config.yaml
n_layer: 8
d_model: 384
n_head: 3
n_kv_head: 3
head_dim: 128
d_mlp: 1536
vocab_size: 12965
activation: "relu"
norm: "rmsnorm"
norm_place: "pre"
norm_eps: 1e-05
positions: "learned"
qk_norm: false
attn_scale: 0.0884
bias: "all"
tie_embeddings: true
parallel_block: false
extras: ["capped logits"]
init: "normal"
init_std_qkv: 0.0219
init_std_o: 0.00546
init_std_up: 0.0219
init_std_down: 0.00546
optimizer: "muon_variant"
lr: 0.00245
lr_mult_down: 0.7
beta1: 0.93
lr_head: 0.0129
grad_clip: 0.5
warmup_steps: 200
schedule: "wsd"
decay_fraction: 0.582
decay_shape: "linear"
final_lr_fraction: 0.0
batch_tokens: 131072
seq_len: 512
doc_mask: true
train_tokens: 457200000
steps: 3489
dataset: "wikipedia_en"
MLP neurons of a small language model. Each row is named by its layer, matrix (up: input weights) and neuron, and shows model dimensions 144-271. Each number is 500 + 25 x the weight over its row's rms, rounded and kept within 0 to 999. Numbers have three digits each.
After each neuron's rows, "fires after" lists the tokens most often just before its 100 highest values on Wikipedia text that the model never trained on. A number after a token or word is its count.

L2.up90:483532505434483469538509486456499498496505492483488518517515511494463480474486496464473514570471479496511471500472495474529465494481533498460525519489517489499524501475496479486487489512480453511506511484551495498482497472498512492550516493505498483489461466492482531497501461499490494509495477533475494507528498517517465521517470487518477512514534480495546483481453505487456437501485
fires after: " " 39, " (" 7, "," 6, " he" 4

L2.up28:463550444510520438503475504479487549484539518510512470510516476522521541506539530460520466494470510494536471505505474489503566443509507483435513464518529523505466507506494516495532546533512525513532500504487531546498492502460536514505477516499473498483502521505469499477545537497463547512495473513527508490491454464481521487511536486514496478510438468538497522494502497485523468469477
fires after: " the" 22, " (" 16, " [" 5, "n" 4, " \"" 4, "The" 4

L2.up1465:533478508480485487465522541513471480492526527523468506504498476497484492458471541500537495489488497464522437496519486502536462518511489434536499481524502496504463463515508500523486510449529471520491471524528509464546498496490504475500507459440533506504488473485508563495443531534499485517498516508522476525512479496472503482481494521500478496497463552486520497542516489498520442507476
fires after: "-" 49, "9" 4, "," 4

L2.up1385:515496504470485475538485510516461551541501445456476534486448502482505489479505475499499479497499534501475481475517491501523483458485492515488507521516524465557511456487484480491496522544452525506514529500497453483480476464504508474501529478530491507465469486524472517499521505488505480492478474548499465550496527472486489489468463461511505488522484493511551505502455499541511518486487
fires after: " of" 60, " " 5

L2.up1043:559483535509506512512508492529519497507487520517505425538552476518509541507482500494470504503510485506529500510484479509534478487518463460515496511527494510495527474475478482501467505466498494500507505485447485492501474477484477494519510502505510487470493521553487523479490482492489492487539519484536474482529495533526550507559505512525494510472501497499534504555467498483531512526503
fires after: "," 35, "-" 14, "." 11, " " 5

L2.up1360:519514502497534523481531490503487517497499476477435470457476511518475459489511559498508486509522498476490488483513514496540502489481474524559481500510484522479526547474453478481485479515506540453513496495533474483472457489522472485488479505498509475527498466502480518482514508507502491522552496502453459505493491466512490453519524482484533517510484462472539507468532462524474474493472
fires after: " " 28, " (" 10, " \"" 9, " des" 7, "." 6, " where" 5

L2.up876:456467496506499492503481472457518460531494524504536564513455514501483504519477542456502508498441511531492456564510453510498538490477465566538468529537503532500505506520476503493484479540480492515499517468497516523500492517535521523509534510493481437510494489477468491470505489523479461484485460471499445494503492520480528556508492531508502517476489519510446481472483480479462508517517
fires after: " " 36, "|" 18

L2.up427:495543519485494409490482429534478498473472527483511515450514520532490502529522498494507499525499492470502521527527492511491527485493497501523516502506468510463533490502507496514481539535518508496523516527464494485492500494471516492531508468538556491524505515532498544509447520521550516526472478510450501492494519532535503490535459495493468530504523435521516443495490492465518549473474
fires after: "201" 21, "199" 13, "202" 10, " " 10, "200" 9

L2.up151:490479496526516489521496522502456501483524494475512472541479510543504518462494518525522507504481511515487486512473514513481495507482490515478557498482493540503487519468487461500507513458488506493527493555542532455516525474473514509508505545483466514525505528518487534486519505515461513516495504500508505494539499515522504507496521538508510536553486519485483529531401492498477516483534
fires after: " the" 49, " (" 6, " on" 4, " with" 4

L2.up452:443474529520492525541505470513523500464489478477473503470507485489487528522419518545486532542535478567514474543499500468511495489550470506453559483447494489493525479484482506480468471548515501490487526452563507490518471460495449441541535541516500545489501482500501496533476460522508413488504508450445515530522522477526465538476493509514505494525495514520553474508450494490464532502474
fires after: " of" 28, " in" 12, " for" 10, " with" 5

L2.up313:540543522530471531548559442510494497502488493514510478512500478520509538513554514485473472525506500505481532527516508522524514504493498537522479513452420490481493507488490492509496519516479474479535506506505478502490538476485503525486516497476532509489494489503452529509487519451472552538444456542485529511495540470499484491492526514436506484488507477516533484538481504497514510462475
fires after: " " 69

L2.up796:446492518489496476526537506458472524515507539474540492510522485534482529470472444505519521520520488481489521495508520492464493508471490492501501491525500410458481453507461508491513504477487527501542462517504447500508492502463521494508517490494507569521510507523538467494505471479487509561532509509488509483486521504498499484514492488456520479529465494470531523514492467509507509494518
fires after: " the" 46, " The" 10, "The" 7, " and" 5

L2.up985:496470522490467457507497495505482447507470461502512522494523547472519506441526476521469526488500502476505460502494481484471485515545473504500515480518500521487487506527486484505509515479479520541495488532461498547490506481484483506524530492523438484478470507506490544524503527528526524493489545518491502463489478502494491503488515498496498498525531540478514494494486487523509459474494
fires after: " the" 78, "The" 6, " The" 4

L2.up1498:473568524534514521500472489516480506501496515473457502502469478503489514482520483513489482444521501519541477525558454506496516474538506514509464473509488516482491457512476504456540520500474508507501503493506485475533483485479491433505512500546520488521513481526477548472514499476518503526483519476483479541535510498549494544489483499482489519502508479488494504484486500555531562464481
fires after: " the" 29, " of" 26, " in" 15, " their" 4

L2.up1436:504508486520496522543510517524520493488518510489485429506510542512517540513536513490491484510507503478502553520527482507504529455511482513521504522513501475487531514517515490523508491446527470464462476540521486500482522500510438527534502495515526511474534499504478523527520488467472517484498520552506487485509502466474548506500467505486512515467500484524501475482488464535515493498525
fires after: "-" 27, " A" 15, "-A" 6, " D" 4, " J" 4, " " 4

L2.up351:490517484481522526516528497518521520481524488480497510487495486557535537456542489497523523497464491489539509530494484468550502471519490533488535495512511497527484461514511488490554515536443509500541483536457466508529561484469523442527503533427547520513485463471475508505488482549494557500524472498497484502449496492496516516529466501504491529559500514540523496495501472520477529487528
fires after: " (" 48, " which" 7, " who" 5

L2.up303:504439469482526514486473519519480521486492475487471519513514487507496479527539501476476509529524506493494468518484499491527453485490481459493527483538477512489521502495471504508490531494510537485525540496522490504522538480543488486517474555494512502510507511485482505513506529488489497480497552524478499473482483467492454480513573514524502505488511514523500467515488520524505572479517
fires after: ")\n" 20, "\n" 17, " Loss" 10, ".\n" 6, ").\n" 5

L2.up1145:549529526528447531509457486436493512523502501467486457525493501474523503498522490503464512490494562491484510487511498502510514479471537505520477472530490521520523533493533519484476494470506497509497535520517490498485489498500512518444538508516528512462484476451536560490459478507497503484461489469570516478517518500487479482484475526480486521478486468464486534512526466527550492505463
fires after: " " 31, " Candidate" 15, " |" 15, " Decision" 4

L2.up443:478487546510493540488523491488493540499548459525515520504532547504510528494507541491493448552507478501462492476508471477475473506510471497545500463528516485508494496482527521492487497514540486477490501532546492484529496512510463432478521457519482522501533496473495513558514480512514510481550499524495468493468510506467528474463469491522557479476469511500486476557502459477486471518484
fires after: "–" 36, "-" 20

L2.up730:494558511505452533559518482491491505492467521513505500485489545514484487505495558487521479497517526498507466524513439483496478576536448506518514455519497499509512550489464495490499493469471544477458519508467525453455498504509515479516459516475535540527492523511457489486539478516506508518530454497495518470482475499506518502493518463520435452510491526561510497498449496490515510461471
fires after: " \"" 26, " (" 14, " the" 8, " place" 7, " '" 4

L2.up4:513484483433506520469539478514509508473452527497498509493510543489476496470553491492471519516485477470508477473481527504534506535478514522499507495493485476498527474479507496527523436498498478502481476515523518478531481530441538565535459514557485462513551505519488491498455486535506540475488519530578506519453521544529527484480496477536494540537490523473477489493509544500494492477457
fires after: " the" 94

L2.up1073:485490520477465510515543519510486467483522473487502513543511461506499547523497510496447486517529526513510465539499504480503469522493519460466489521492512479490470494483507520519523520454522541481486518445495500502457501491491478464472503504504517522467480503550495493479501466495507543498499477494470518525479505462459506495502465467475491534545480497515492496500474487537537499470520
fires after: " " 32, "\n" 18, " ===\n\n" 6, " |\n\n" 5, "===\n\n" 5, ".\n\n" 5

L2.up1140:508516518484499515503505444496535551484518510510497477478472497470508545512511532499440516523499536484520491499497539502476485540507502489496506480488500520522516497504494505517551507496501476505490494528508537478478479518480474507495465468495553500481476514530507547436445484517500536453477466491550507511504505488489500487482455474515526512519500501511498497571491486501499534467488
fires after: "\n" 18, " Party" 13, "===\n\n" 11, " ===\n\n" 6, " Candidate" 5

L2.up545:498504512522501531475525540495529494525518488526528531526521520484483496500544472505551479503519523516471510489494524552447481512499548540502449505511540472486474518477503511522501497473502485538546479519502538520470499523461512433498503527496480500493518504475453504501503558489464516504521476501553495473481511471501509527460498498537486510532532514486470509550488485522482505510477
fires after: " the" 54, " The" 18

L2.up1413:481481473494561503487547469466496564493500486503486564516534528513447535474500485481491504525455501494491487480493490460487507452437502487489522484496521474526498474523542507446516501469508486484457498482479521500514521491499520490481493505510489493535507496471478503436494464523440524454530472524475498502526471503499504506492483507489518491533517525515485499478505499553490536501512
fires after: " (" 33, " in" 15, " \"" 6, " In" 5

L2.up995:525505495547544502511492525462494526538466533479461532453469501532513488502514508496464484461475479455500536528495488497506549540465479457529518507517480530468501527514465462524493505508518486494507488515537489508438502422494518467476477478550516498532473470468460528507520521549495489471489467530517518531539488474440495496518492543509505503513512474477482461477474521472519508501500
fires after: " " 42, " (" 12, " |" 5

L2.up413:513531526494460532511444492527556534508488489509484513501509509465514457513511510474497523536530469466459522500506468500510524500480494489503511460501483512478514507557506459468514441517477459496472522509516497511526482463494563553520545516492509491482554485496527535501504500541511505523519510531545482562517481528513528479493501499496501497426467527538509518513507494535555494530547
fires after: " in" 27, " to" 23, " " 18, " at" 9

L2.up55:448474516513501451551504495514527541504467488524498524460492491506500518500532516481499511472523481510508514509450495493533501518509505462499523457500508428494477499496520534489518497509462504474516465503531507481493501480488507461531484539489467514484457520446500513468508448505541477469464511505515490512523486509513471472499489516474481463483479456534496514458459491473513516505532
fires after: " (" 20, " Mc" 14, ".\n\n" 11, "==" 8, " H" 5, " of" 5

L2.up832:542516492525534457500519493523523496493518496494541464555483499483504555476473511462488547515491457525479458560527492496498535458507502500507495460505492520510494511522545496516503509512450519456524476492482499441552525440448463508465504507500457488525471539519492479511519497518509545513513489527487485536445521427533519475462499467507516511470511504511477488493476531494521534503532
fires after: " the" 61, " The" 6, " Cape" 4

L2.up825:555538480548518517488480521497529466506521508516502473506522500467480517472506442513510491492484496529523504503494513473508470506485416541512422503500537497536496496465484512460479487538542547509528516468493456506531478520482571534497454515537522470486505464475510494487474490459489491512515477492498503536540532508517513480477490507468502521541499487532493507506499525475500475530540
fires after: " " 32, " (" 16, "ew" 5, " en" 5

L2.up1242:460519529456522508479489461516499508491464472482495506498496497489482458534505516513518472520521516524522539510516483478548552501523437518446521528529503471545510485499563481522503514511499495482505514518503516514438499531535490496485491470503478487507510512543535468495488499491563468516508481533510466475530474474480463461483510452512494535517471490515501501476476429513552509474531
fires after: " was" 33, "," 17, " is" 7

L2.up1108:492475485515504522534544502519474512495519497527537449508501464492511497500553521496476518497504504518494430504501497501508491504559536489498516476493468499490564521510526520441514502476452501471524504456503490528533470466500412478520509497501472524518478549516502512500481470462503479477482487520492540467480483516469520488498521494557539485490486515504533464523506510529519502438462
fires after: "|" 56, " Runner" 4, "The" 4

L2.up1490:539505492506493476466515480496505507494482488508496514507515443495516509506496443519504520499526505501545517469516536527493489444523458519492547500487489513516558504487519465497503481502463516539493498523511480549531506462554555485515506520499546473476536481506502509507508471527502459512501521505477501517518515491510509476509523523487473504546486471482443491554526561509502517514471
fires after: "," 61

L2.up1003:527510475499494531501505539531471495475489492458453475519507551578446519519479498498500495513498460513496511495494494466496536516514491469488537529504478499455504526481513503532505493506524498487498494526505504490505503504484509491485488476487478475481502491457520472522520458480485540512498512469503493518498506469523460512449486475490489511507469505475507518505465463462503465477475
fires after: " the" 23, " of" 14, "," 13, " in" 9, " to" 6, " by" 6

L2.up1214:474515519525528564492517528453538541512524482567475518477504490514501546492534518468510529498510522495471527448487470501481489537494524461509503494523533486506511512483503484477537561448527470510479554547479454476507493521463500502488494531462541492500474494465502503502491498501500532518472514504541509492474489531469484516509501482509526530516535487490491531535531507496525507484451
fires after: " " 57, "–" 5, "0" 5, "199" 4, "201" 4

L2.up1090:490524517513511468539481485485510506492487556491498518526483491502523546505512487550509491476488508475492508500474523515524555520517459504497518473475463537487479486485448489489511503517478525504511533508505508506469560500504495529506508508545534492478478517497475499496497491528488511454496450478533477500541463481505466500512487501528502497484494522495493468557476542515519521491526
fires after: " " 59, " (" 35

L2.up551:491526455436480467491457493499489429489526519517489489497484469516490501546532513490489497492484461465526521548467510453503505493511461539495513499512492509505456465508500476477490539500530504495515529482476525452474496487515521538502435526590528520497506535485498456519518487503528503460488440508516519504461502502505513468530477511476487481528501537482427539478476486453519521512464
fires after: "," 53, " was" 7, " were" 5, "-" 4, " (" 4

L2.up1416:455517481520526437487511489478520526502550486502492498501517530452523515546523504520515474487503491504518488495524508502503498516465486467471525494481490437499484460498506481492476488466464497510494515500543467489439521541482512515517481534510497492542523508466462533481465534520540502476488456532513504513515431505500478490512445509526449515523475489529512514506514463478526488489491
fires after: " was" 42, " appointed" 4, " is" 4

L2.up973:495505479501520520514504504486511533467524440546494489487496507556510495500475511491496510505515502484460514529532467489487467509476491501442542505483526474502516469485437477496521501471490455522528496553499492494478445508511524501497536456480491461494534510517516466503459455472517459510482524501484503500536488580521494473470462512529534552484468488496519461518496519538488530486466
fires after: " " 24, " in" 10, " June" 8, " mid" 6, " September" 5

L2.up568:503515517490508495513493445524531530490500485484512461517513481464494488499483504478475504454476567473509481496496450505479505470518491515502486500525523447460470462519493466479534464452505512483504489487487519495484465507491495475542494546532479446494481512541502507483504494480519503462530482512528455507465536501531518522511514560480522474454485506460532500499498472474523471513501
fires after: " " 23, "." 22, "===\n\n" 6, "'\n" 5, "-" 5

L2.up815:488491504500455458530517507488477479463499499470472481507542470484517517497465468477484506458522538452494486484492540465482493519498532480531496459517488485471511460455506460524515500476535509485472551509503525499556524446499543540495480488538483497514493536451488515487490526490517478525494518506475503525487510528543498483446497506516435544500541540452512492478469546496508502510495
fires after: " " 49, " the" 32, " The" 5

L2.up962:503494510506507530533499520484495528523478540464479480499503524514496498493467466484497502487482488477497485522523516476500494496520516517510522534497546532475503492516494495485512495489497472538512461503524476535460502444501542485470544528528545495534509509464463510529466492513457530471510519508507537502526477522464547489488462518498459530488539494503498524547535479487508464499468
fires after: "." 33, "," 19, "-" 14, " " 6

L2.up540:537516496462466471523484493487486475465549483475537534545520487488473533512495509514494469483537500496521479491470470476513476491526518544480501478499547499471467523482523510517501479492514522501503485480471481509472512519488478504484546475498505546515479513474473479515532551486555491500514480488522493511488506521499501540575486541471479507515503508493490489508515501517497559472498
fires after: "," 43, " and" 10

L2.up1123:495501514461436515551518442499499468513518525426513513505480482477522515496524452518474489468526483508518493527469491490466485438521495502515493484474587490507476497475491497474482461468495499499491515475519481518507536529501486513508506488483486499464482497538468508470489512489466558490552497531476490505504483469526497499501540509487480467507492487546481520565493512526503528509508
fires after: " " 27, " |" 19, " d" 4

L2.up596:492459483485461500546505487552507473502516515485426506502522468507515514502523508518498493492478497506520450503520517512493512539492466496498495490498512502513499443488460501504495523481540497482521525501466505484489525533487509530514522528536495464493462523536497532472488515481504518479491514547459472507540496508500544492478487482510516502521522493486537497465496529542488474510511
fires after: " the" 28, " that" 16, " The" 15, "," 8, " where" 5

L2.up361:510506512538475484523480552509483541468502539500518532491525474490490488512519450501503489521513477477499529470490509520490567491553517512466520502512503472503525499497505468472483478503464533477499517502460487456528462475487500525496465495481519511500498470461520535510503508498539482453553513525506480503526485522555490460539507521502487532519466470536506525496485441495487513521488
fires after: " was" 27, " been" 12, " be" 7, " were" 7, " not" 6

L2.up265:468507475516528464540519505528480513546482510492450495489501484498468521489503496505483519499517483491538452463488451483496543449490492455500570536530496532509484508535516472478494488524496494483522482483507471503483496505478517483504499511514492497482496493533507458527518476517521480509486461495520477563518559512483531484513521501495526517476522532528507526469463500512494507502475
fires after: " the" 23, "." 22, " of" 12, " in" 5, "," 4, "%" 4

L2.up723:493509468482481540496490518473470464506513486501492522540521528548517489471509497481523507531514490530488497516496493538524467515506532512496487500531516459471455521483493469470524507468488503516560463541502514488511452455496523487498495541491463461513536504518542509479517514488493490513523512451509492468480498496526539489478485514453486515493539566460464500469534502512491499506526
fires after: " the" 58, " The" 6, "Disc" 4, " " 4

L2.up181:466474518466495523518543516511490495500473491556501519471492499498496538501461482471497486532477541445488503475480504478474518476522454472521452518523471462520538514511483515498476506512498468517483524510474507514508520479527461485465499518497477478502468514474487467513516494470489477486517520482480498517536503499495511485466508490486457511483525488486518508500505544530536481479514
fires after: " " 36, " (" 15, " N" 6, " \"" 6, ")\n\n" 5

L2.up322:478508464506507432495493459518483532497465511498441471511521523508482455522528467496486503492550475469505508527488488496521501494533488527491474495515500496511497512480504489459515491514510499526494486524459447499460521530490500504515469519503490463559524481533532562503501503513496497476503487479498458515534518461515490514478469484459463474496493504533482479493495483523546541520486
fires after: " (" 43, " \"" 26, " in" 6, "—" 4

L2.up139:526546473480470505501521462537493482510498484556504479504527471501528540535503527508465518495491551549556478458503475486476517527501533480492483463501509508431532516510509499490515491473511484496476525517477513505501529512489510505493471517488512487497512474517474477498490518541449493495467484488485520496476490488503522511523502435493503534545548516491498484485489444536514539488502
fires after: " the" 42, " as" 20

L2.up1271:508472498521483482496497502521503531497480480488479475491458518502479483530500532485488484503455485518537509498516506508484462482520526462504460463462486514484513525522497508469502480508514460534473465542492543506487461531517525472479507479473446517503514528504479569471503489501525467541474504476539495471480496494531481459473498518526461555547460436535548488466550466487461538497498
fires after: "199" 36, "201" 15, "200" 8, "198" 5, "194" 4, "195" 4

L2.up725:499510497512514474511512468458518473481450524516485518504545507526507495471493503500542508495480518468492523473551502544479526503507493486489519462507525514479513470488515520451520566517536462500526503478511503468444534472508537468492486505527516497469535501478518545565490438507469541512531481506472494454554525476470490486458500511513481516490507542493497475502509517496503479504433
fires after: "–" 55, "-" 30, " " 11

L2.up215:514506465525510471521492496521487499518514459509500453474503480484548516471412472475518488515519499537476525526575481505446539498491474497496555455518504513442508501468517495526516531491499520485505459526486457512509489470487543501475502499532495513517514522464483493523467480502502484466539448505494432519477536466517463466469518530500499476467518525532454489564515545489513502500504
fires after: " " 44, " Y" 4, " M" 4, ";" 4

L2.up680:485498471485512493538471451457473458501494527551492541519464463581478505518540485523492475476493527504516488529515510489495514504501496525466489482535502492512522499469489493493509542498524517517537520520454506510505521475482454452497528517481496503499495502488491474508500511493483520490503473531512490452498494480478519482543512516457488513550540508491456431511539523547518517492479
fires after: " the" 55, " The" 8, "The" 5, "," 5, " and" 5, " his" 5

L2.up430:513495514516523520533411507462510475484536533500531452544503512515526488498532500515499513538491461562487523481525451495532529526453487496464497536568486492535488514506521466504506550464515535510495470494468459484507529522491484485507470531484475448488505485494514500475486471520521540461522497511491504498485480478510499533468478516507471486515520499540500543466480505523515489496511
fires after: " the" 35, "The" 10, "===" 6, " " 6, " a" 6, " The" 4

L2.up1474:448481485494471497438485521486503508468497492504514474534470508562469473546514443479471461449505488498570474487536478516462554480516586515511482442512516494493493484477495516511467454518504515478452460495493492481505470515485494502506492473491470487515489485480523509485530509524509500516509495519528479488520508480447455503490449512471492535509478481490508495483472500489535520516491
fires after: " the" 36, " to" 26, " there" 6, " App" 4

L2.up1215:521474504445499442528503496476523486493510531500473505546551505487515511479504509538492459516485525481533450495519472542515486497529526492497508485525479481483497484506498511518512496467476516471506536517479518489536504481527520498521519503541464507517480533500480508479464513517502569502523482528513490479505486476497492469528479538494478527504498527534490505492515477464512582496490
fires after: " the" 33, " (" 7, " The" 7, "un" 4

L2.up1467:477474482465496479471466491534490525516540494485498506527474511538502478500469488470489501461464498487501493495460469509516526450521416525498499482488489510555540526479550530520506524482505508518485495508481493499513547512509482506514512515520497473481492570480472513545450538506508501490500513492473490468485520501496473460482522495481526494536469463515466504469493471507483537489479
fires after: "," 70

L2.up1232:528453498473507542509539504532480500495487508533468455499504509505498493473474506513535528505459455498501476458507481522486501501498461517513517514489508484523476459511467515473521490476533469564543457460555508490475470478516528501506488526545512494523495524525536499513494469523522500552468453531520511476507507477511528513499486503529484497452514537476504496546510509548507538503499
fires after: "-" 54, "–" 13, "H" 7

L2.up68:478479453505534450517516526523539524487485462554504463503523468476472527531506515492474523534475483482518458488543457463517555521469534507460486504493495442492474508518528504515487524523538513552513492521502495500530466524484550488521502484498502493503436478482506467564559493528483523512511500532514537510545498448467510487477531451488520520474503506489450524479513466526518505524516
fires after: "\n\n" 22, "\n" 17, "-" 9, ";\n\n" 6, ")\n" 5, " |\n" 5

L2.up1267:498557461466497510556514525509533488507553490536476541494511542497511515484494456502533462522511502491503488475479509486476546508473509507484464481502500468474534475460542532468508465469471475505491473505541503541492555490458516479484517489501551531462487473474532520491517541548489539494473495532486526529505483536486504439521517457516508482604504494489501460475520531482529507512467
fires after: "," 40, "born" 21

L2.up1453:516514483489518514484539471468532543493508537495496499485502518534460556506497495483529517488493513505482501509489454504437475457504464481436471515512500485480533503466510494521521536486517493566455498478471510490497504562483490512519483546538536497493509507513470532494469501476506510497529504489479513516460477505495530516449505480525465481498491516516489484499461513468497486491482
fires after: " (" 32, " the" 18, " un" 8, " non" 4

L2.up1263:564453542458560524525525493503511519508506476513504536461507522518501544499492509468455532477472509502498459480511488451481496492486461521491472517504496496522483498545485508499499472460511496521453491472491501455568501534520466466483480493548490469458505495484514519503501474463494497532483531485554463498505451463469502495529465509492507522505473514487469493498512514519503515439465
fires after: "-" 35, "." 9, " a" 6, " /" 5, "–" 4

L2.up591:517457503515493505521502501504466494495483480471500493453508520500534519438483466508521541480491493471470505534457504491514480473495472521472442507480499475541474510450488544495509522475485533527520494495483528445492493495533470494556477513508495518492467507497500531565473521539510502430491520499511447543505466485498567494497496499558495459485507507543497462452513539522526512487546
fires after: " (" 23, " \"" 7, "==" 6, "===" 5, "-" 5, "Best" 4

L2.up1361:494546520518514486507443500485497472506506436481491520499463499504519510508498494520479458487537483513480487531535479550504480451509501509530481480502555491499455471511473478458487515505564515481477479492516479459479519489524505500483490525526518500521482513522481507522510514476479560460485511479507485508473510546534484473471526506486487478487519522458522484536482465501474485526530
fires after: " " 37, "-" 26, " |" 7, "'\n" 5, "|" 5, "\n" 5

L2.up841:499539504491536495502488522496481492478495559481480488501524526491482498495466527511499481500472464547522494465492553462514474487526487487532520475520542477542493467510511431496483501519509475523473497532467501577472525525502481536524487494481462536499518493472496473500505487502504517513520458505507506494514512513517524501508486540474504454496530517527491529527461499503537491477494
fires after: "." 24, " However" 12, " that" 10, "," 6, " stated" 4, " said" 4

L2.up887:503507532486512537516512509490479451477470466463467430481471486480428546512504502546502520479475505473531471486503480470462537512524532476450469533483492497531491503508498484513521450537480561495482483510464529490516478499493469504518466503586507479531495525489520527473525503529476472505457528517468498480537483500505533521477503473517506527469496494498464521525471514522477507497500
fires after: " the" 35, " for" 6, " a" 6, " of" 4, " The" 4

L2.up547:497565497491491466504477465490493529522450484451483497476546545488505489544494483480518488501458498450493479517499519497500504485509431497505515516518523533495559531483498512516481487479537473465521493514509496515491515496480544477492546497488493469542502507532499490524500508511521515532522553522490463496552494486520502489502475503484498470486480476458477489438444495477450514492500
fires after: "," 39, "." 33, " ." 9

L2.up590:530486515513499489517509493485504523520511528508497470510472508501548488509551523435527487505493509515443481465490476520473497493491495488467531490511528515472495456462490464537501482515502500501489506485486490524494467533548522540491518577488466434493489464530528495474508488511507492551522491523507468465462511556452496524497514500488510536503530525484523506461521493483495523464505
fires after: " the" 40, " h" 10, " a" 7, " The" 5

L2.up179:476506492509432489508508516488495475492507492507499520486484549510471518520492497531480494489512484528523535486499486540465468502511557513473536525513476514457492511519541521519538424501477503555478488484545497473474526471494511489509483474485492455522500520531510539496511535507517513517459510521467498515465459482503503482482530489511484541513505523539501466534494527500492500547510
fires after: " the" 63, " a" 4

L2.up457:470528506478546448513561520474502496447480471450512494517483488570498494466502512548477473469494529483485512510479512481496544533564500497494490440500514501525488523503499508511530523513461512516531552448495529509514506478519502482536505538494477505506509497517460532471521442519530514436523543502510468534497531481551520437512480513523511501538456496530471471494510463478542514504494
fires after: " (" 41, "===" 4, " \"" 4, "|" 4

L2.up1251:524539521521491515513488472467549522466534527484518521508533497519511462473464529554532519498478512501511508499523471508523491478533480530450483508514523477497547510487505513512534505498493502500525472511494486528476521498487526500456489459505508483492497514528479494514503519515556440477509536499508515439519463491490511485476455499511468492519509496484490507510497526546487540462490
fires after: " " 70, " has" 5

L2.up332:456468491494506481496499534503532470457497500535519527538560487539506566521489513507545458490480477479449495552491499477502501472501486547497481475539528510554497517518492485500523514481498506517515478529504466540464500510467485473499522537523501500504523508471531508510489509520470505522520480511480529534543551497511452480496470501476514503488475505472475456501525495503514503511476
fires after: "," 45, " New" 6

L2.up786:528528562520495492533551498524524517503527517465483511543498503515497535482503514538487506496531512474497480476517483537499499469528512521501489473487517503554528479478477494514530529472475517490520527496530504517535498499498518498515531535510501486529488500481475525504524515506505512497486498515504530511523465549497506500486500476478511490528461466490539506474466456510502505468544
fires after: " " 52, " (" 10, " the" 6

L2.up391:476437532513490514500541501461472503487497532487482484462458539527489504509477516493449519523508559515481497520520516472494452531551514505483476523537513502499493530514498530504518545501554500528552468491477511505482498519512498474525529483535466483529500531497493531534509518520512507511533509523469488512461479527480491485539434494500479497527509532503515530478488496521479513512495
fires after: " the" 16, "-" 11, " his" 8, " its" 7, " a" 7, " their" 6

L2.up1458:519520516501514500488541501480502470504497511460515480528545489526510547537509503426472484503512496455502528505557530522511504514547523479517494482514516491552496481518499516501498538480487486512454511481488487490479529495500542491512518529515495504546509513497474526490498504512519495491486471497496505575509521522476494470498475474480479501534517493521511519514514495500520515500444
fires after: " " 56, " a" 4, " —" 4

L2.up161:550543472490511474558515489458495498467500506496529494459487488497475463518530490493539534465486497488492491541497461461483549533489484497458523506507495496503522528488530502489516540520502513460479510525502456492475496495508527450503471507469501456520515496468485509479512528489494500517491491537482508501523494532504490502484462536484466532522494499510523488541493518531497526464479
fires after: " " 27, " In" 19, "In" 11, " February" 6, " the" 5

L2.up874:491516511513548521500479490503562480509514539518479530502479512479505491541537532489460525508500496513501479506467483480514537477489523507474518470558515482481529527491494463559503506490494488482487470552485482487456498531550468499504489456522517504491425525457518507468477489526506505506490543552484481551481466515483493448496508505494482492478502511494470496530519475486475517535533
fires after: " was" 18, "==" 11, "|" 10, " were" 6, " " 5, " to" 5

L2.up64:490517499499496486510527531510477505516540454508518503463512506520459472474464501504485528558517501467530469519521513526498501502495468524497466487483517526506496531449508464480489471482486503553486529467516474508510514488514490483501513477515499475514526455497478535528504461536469540520492498493449543527527509491524495525485490483557504493501492473473518500502485500483523492501514
fires after: "\n\n" 22, ")" 22, "-" 7, ")\n\n" 7, " |\n\n" 4